From a checkpoint of a small transformer trained on Wikipedia: MLP 2048 SwiGLU, rotary positions.
MLP neurons of a small language model. Each row is named by its layer, matrix (down: output weights) and neuron, and shows model dimensions 96-223. Each number is 128 + 32 x the weight over its row's rms, rounded and kept within 0 to 255. Numbers have three digits each. A neuron's up and down rows have the sign that makes its largest values positive.
A block is one neuron, or neurons of one layer that tend to fire together. After each block is what it responds to, as a language model described it from the Wikipedia text at the highest values.

L5.down481:177171122123116057089052105078128170104125112087159098107121150102172114155124105108128144142109144148100154120112145154090121127095090170086130067124108182083110143151058172142079125162132152132093113160128118205178182161135153129134118086162172112212132139154147180087117137119145086132128165074142130142143116123126172084122136153124050145092130138111140128185118173121185139103190
Responds to: The first digit (1 or 2) of a four-digit year after a date, "in", or a comma, as in 1997, 2005, or 1980s.

L2.down845:071090154106153163095116120158136136094120106146110134072121077135077191129140090144091088112113170138149109113174111108125140147096083151113113088141093116113110101112135136124130125113166195147137138140114097087092154117214088125141130095118112109094142139092079093105111125137210169140103107150127123145114095138100073118029090100164095087156175082146201128157149122094146159120151
L2.down908:130141154100187152166118066166164127100070198109189153103131100108189164160119168070120136177114064169163120100153134136135106122106103161090149139094093149122123130102112160129095110147113115127131114161147131135156115156172145119133168117123110163177120121132161109143126182139160154150122145175165111115093094179135123152107171129173086135127113196130117165141122103116114106123129
L2.down1049:141064140062101101099085157061136156125055137147115093081114117126088127130140162086145167160157067096082135100090063140141119125162139058106154173135139131122151124169153138107104147098167070120129088126154131145108127157100107114143177092129164097113133150170165192120112125122087143028137167116099159111128123144116112144132105184117106146131128122133093133038111172084141154153141
L2.down1197:137162151156120180114090123105179125138108108123107095167137171117111136152129163121123106168122098111135148150128059100112126101123124108117113185170115105127107096130120136128114085108124144134131122103150144178098103130175160045161101090117094141124167061181128130132108135096117117134149098141106068123103087179104140105107146177125120166178110039103108132045151103108152104194121
L2.down1318:177146032112114157144147176208168134120130152163134132057093132130130106160165142204136062146123167106093089173184105130103097108159081164138134104148108091094122207177080135103082120078149119120140180152145134113066210116087126130067113121198143119127135167123144097063084138053035127100086148129093137142137188142151142147138121158134124159119151141139143135104131130119120101085135
L2.down1408:190073218132100139140148084186142058115099088145154127143123185136092085118124126158103127129155168159127168068128068101051122092130099136141148126127124200127152165128094131157122123151132150086135175076146089143155178102172129091154152114101147113121113090126118129084151094040148142103136156126096155117109126188154087105125129152172118130144133154115099153091144168093133141066125
L2.down1932:111135127127164139097115081220139116104130147123183149156144104103133136060110115112141113101123147097142164115089088092088170081178082126105131140142061063179135155099149110089140100168177096083129085122008089123108157093171122084139126153097121163105062210102098111144206112174116162147141124135153119109104120079135095116142124131087131096157168122128145148128087048097132108105091
L2.down2000:149127116149132083110073105128162155138152151098163175131094144092106142083139127132128087099127122094072113188123124107126153100156103105094137070183175128143108140135134110080188175096101161102119111179162150160150135118167143153064129096201155090130107134143128127137116148139105160108168104089100112144180136133101098063129123141117166094106094135130109111165065132122082094105213
Responds to: The hyphen or first digit after U in youth-team labels (U-20, U17) and after mid- in decades (mid-1980s), plus scattered hyphens in codes.

L3.down202:165125130109155127116132150103108153136095153166146128173162124072222191166178119104061132112122087168118134174163153192123183124146140084168091074123145121173167185051115100167183120100183097132153069176117077094148088128165107092165131081093106081110135098110104138110138093145184154033112108134152194142093099133150112115114159179092125129102079157175150074175124121124073139109138
L3.down440:155148187146094110090064051119158095158073122135178158156163151145082149136107103142077169161137114143117136057141154095148140065171119124115118171182080177156146121184095156139169134139121182180092119136137152149146178159204139111157183146138209168140159166158134088122142145148148173082080113137100137117097127143110128087178146164090145121141097150169170126151092075135133160188105
L3.down1054:097141138140132188091166121153162106199113107118083176099095117121108123085093138151148094092160109114124127177145077110093154128138111133102168097109081172152125160188131087139157119117122090148145071143114145115140067124133138200123107094048124174154141079169132146108110044232194183145113143127197149080112093116171114177129067124087080153219161180202106124175167128140142077127114
L3.down1183:181130141169115143039182053106114155148151145082085158114152119141132166057097138119152117147141104143124148151165167149113066095143118146163135138181157181095155098118165155216093127172135092146132137148081142131188153148112127146118083089128144137173089074076149157189065099119101112099096119145083083138162126131094142156106147171144174149127126115102231119134111139097165124145088
L3.down1190:116126169134156170134086145159108139129171108064100131111160071186060094117132094134091133073153061146123108192142149122106107076077136086084137141106140121124126117139141088077122155152145104121117146156126112087152116114191131095117137135107129157142110126175197112244116166145108127098150095096151167106133154139164137147142128167120132149093139114166124100120146147118099083142156
L3.down1334:093122096167172151137141110089100115159137113106162102142080115115138163088092149163115068111219125142118172122126145164209173189133163128141138147191117105080072073111133126109158101159097118147139113105137117127154104150184105139149079217112155144150088127061147074144147152152139161128161142124047190096110070197133133076171193146065148142134124176168196141133150158174080153162095
L3.down1560:126136133146130122097156153116144092105138161126133160179127096151159101143198106155152115180139110160089140063096123119141073077131154081065116091052130105094122112160099166150154151126155079112113184125095123087151097067092155130116096093078107106092065168112054146111098159113118090155135128106105068150125207141086193178157137103138158165152106147133075131117075109124158117131208
L3.down1834:148108078128162101111155158142117079153153140117107092180140071133151093130116147076119130099181128113154120166150207159132062074057104147138133084129179118177100118081100129141175082166112100096140166135142140157102210108185114165112106097143053156129133138155158124134127118092142154152159139136143167126115152148126117102101128091108154139133094107147142119171146150142071144138158
Responds to: Second word piece right after a short word-initial piece such as an, Al, U, A, N: an-est-hesia, an-em-ia, Al-é, U-.-S, as well.

L5.down1776:172121201150130112161114120067133166054183087142138154142124176082151095136128150145184177117165105118150113096199137156141151111148162149195125110103198136197113118110127126101112131112103073087148110084088156073087152081120113162114138167121101148113174101134045146100050102115112078150180118117105162142166144107109142190145083117122160145123113125039179128078081116113157142068114
Responds to: Words that begin a new clause as its subject, mainly relative which/who/that after a noun or comma, plus pronouns it/they, and table-row line breaks.

L3.down18:117137093126134094070086199125151108133145157112213118170074120178170178130117097084148135052095085189126137117128097092130107081103164115126130061134154069104072147111097137160161145182148109186167128118135112155122110168090094145165158090117165086133123095154113131089116114143114096096102129163140113121140123132135116161109120179163064142134213095090126155112175107099174201163080
L3.down267:104185160119115078181121085156118093115156116164144086186121147076087167146194137131134118111093093110143094163132129110116187126132103074097090121145073070117147126109097158158150095075082197170123117114146136136174076102155129130074107148113157159150181124059126049132093169106119129110096074125052127105128086123101108092126141151117091153099052170155180119092097125115086151164131
L3.down342:114139113112119150141109131093120140103096104112186130085141205062169186122124173122143096124090074158066163104135166151120153130120180152115079175163128123188096149152139145164114118131102121144088143164163128091134130083128169114104135142079120076121139168087120124108137121105078152142102110062090154128123124120120130115124096191144080210105147115167063114126090122093137155166085
L3.down369:148109153102123076147154164126148162164176130102121167139103156112121159112141105122178154140147000120074124139119168107120083059084149144146145163194104151091114127145156099146134133152133116111110061239145116121168181096118145120148152088127124096140104121157093092070084117122087125110096080110148086097168160149100115142115102173141100165141080069122139146061076150121153150146113
L3.down506:177138160157118160133145082211119145122115154108147102089101072129072164127065156111175156163096091147152069106056111056117135122116103177148125125100119203147087133159114096138140216139129089123143138145107125155054072136100110180149114148177097129060208189088115158099112127114159181123110156136036092161159161127143107152143153177140158093138170119132130124100128114162158163159078
L3.down1246:195067154160056117133133147121156127109075203129133179123075049116141123122144120139136130166092136151124140088116178111114122158111149097137091136220110081058122187145063194230135093170130226120110133081103138115089094121176055086103119103115168079111158108143164098103113117073098137122204138122108115119115127112110099135117090150201157176134100106153132144115088149079156218073092
L3.down1628:076145089093081097106153121164108151107087149110119140125132096144121146123142124081181094146172165151136129124131147071153142090131094162149118113138106145135126153159113088132105112156147235093146094137155100130139118090190130129126189144121113117151142166159168106103120134040141101193095156136151142142107187105053086133052081149118118148157096088092090182147099121133103177188103
L3.down1883:157153136139201118166165114145194145166164113110177084162171127135102136138159106088117149187130127126099179123120110037136129076135114070205135053055099037143149132147129168107121083094114134080132081092170088173152163131146083093176126088116135114101134086089109138096129131176119157087145192099125115180129061123133207135144141103132105073148159096101101164089045150131174131096129
Responds to: Relative pronouns that open a clause after a noun, such as that, which and who in "teams that withdraw" and "alone who was", plus some also/to and stray word-piece tails.

L2.down358:131148103170142139079114130128170103095112152128110103087124128160138109116170138081135160113136138159163129106117138063127144180130117096148167165120130112187197126116135164207099166126129139133106102140168102156184151117203143129105153104098166192136091141170136165129126123113110149108110128118090070093147127109162139170112100120124141142130136143099149141082120119129111149146058
L2.down904:106150142131119130151124126147208106176084110131154126057145122140081093085081069141152144087130116121088079142156190100117081093113160124141174130081142095125152162081124094088107064129127086155115150125083057122159153104145125162170097173068126171092093169121110150108114106099054111146146152084100098105135129108103155140114170137162156109114154181114084143138142085188194155092154
L2.down1106:077108113117165151120150132133148147067139147168153164102140135113101176121133114155110086141173104154150169145108079091167120066138107146177095095155110137141114180064130072136132166169195139105140161128159099098171095101126088146150123097122090097134172170160127153148122140078064136120119165051109132089163160193138131076158130146117131098151120115093067148104164156156189104106115
L2.down1225:106156097150121105064147158162108153124112108095135127127122123131104097103109135143137073153165174112119156143089136132022088089141086152180128132146166105145049114151152126100168162114162072140104109208144059123128125162097107130097096135134062119172122184107108144176154120092104137063086166132079117109153144169067086115133156166140126105132139071143091109060162141134138173153132
L2.down1304:132122134078152071093117168192163140132092107164138125115180150139134154101134121149148125094132128165164157199163147111116125117178108102121114111181090130130096116158158140140118155098120144139156098166142105205074118138096112068140090139165112162104163132108088131088049122084151188148105169091149105151161095145081110061180132138152105077127139137120137143135157118152197143122069
L2.down1890:103096116132115142200111105143136145180106146109147115085109150177106132114094121149099143089108100177133139159134097064141127134065161128141124067126116172138153120087077188163130129113141133103073155211078186190063082117146138066115129131149078131069133067123111094111099134186159105164169180126130122063099104130193109084103091058127140143152124170134132183150046145124095110139125
L2.down1914:100081182110068086140118114081118135156087148141142135170186129141115154068104141154128165102179093155169140127198095105165148117142118151195142149160120146108131182121142079093105146129080131096109122153122108111176136126117087173114120070147149143176179145146077123067119137085166167139123139150103103170165121190084116103150112201106179167154154111139100142121150128159132139121161
L2.down1938:121136133125101114122202124133160167089183156110167132098164174117086157084168162149104087063127137120097202106165159127119177093131104114075134136107143135137224059154113146118188101095128113114059149108197134154147111113097159144070091130154132068130143121093101153079141118121089137144099170105106137115184130164082175168139107123116144082131076112104114135119100091138127122104096
Responds to: Words that open a new clause about something just named, mostly relative which, who, that, where after a comma, also sentence-initial He, It, This, however.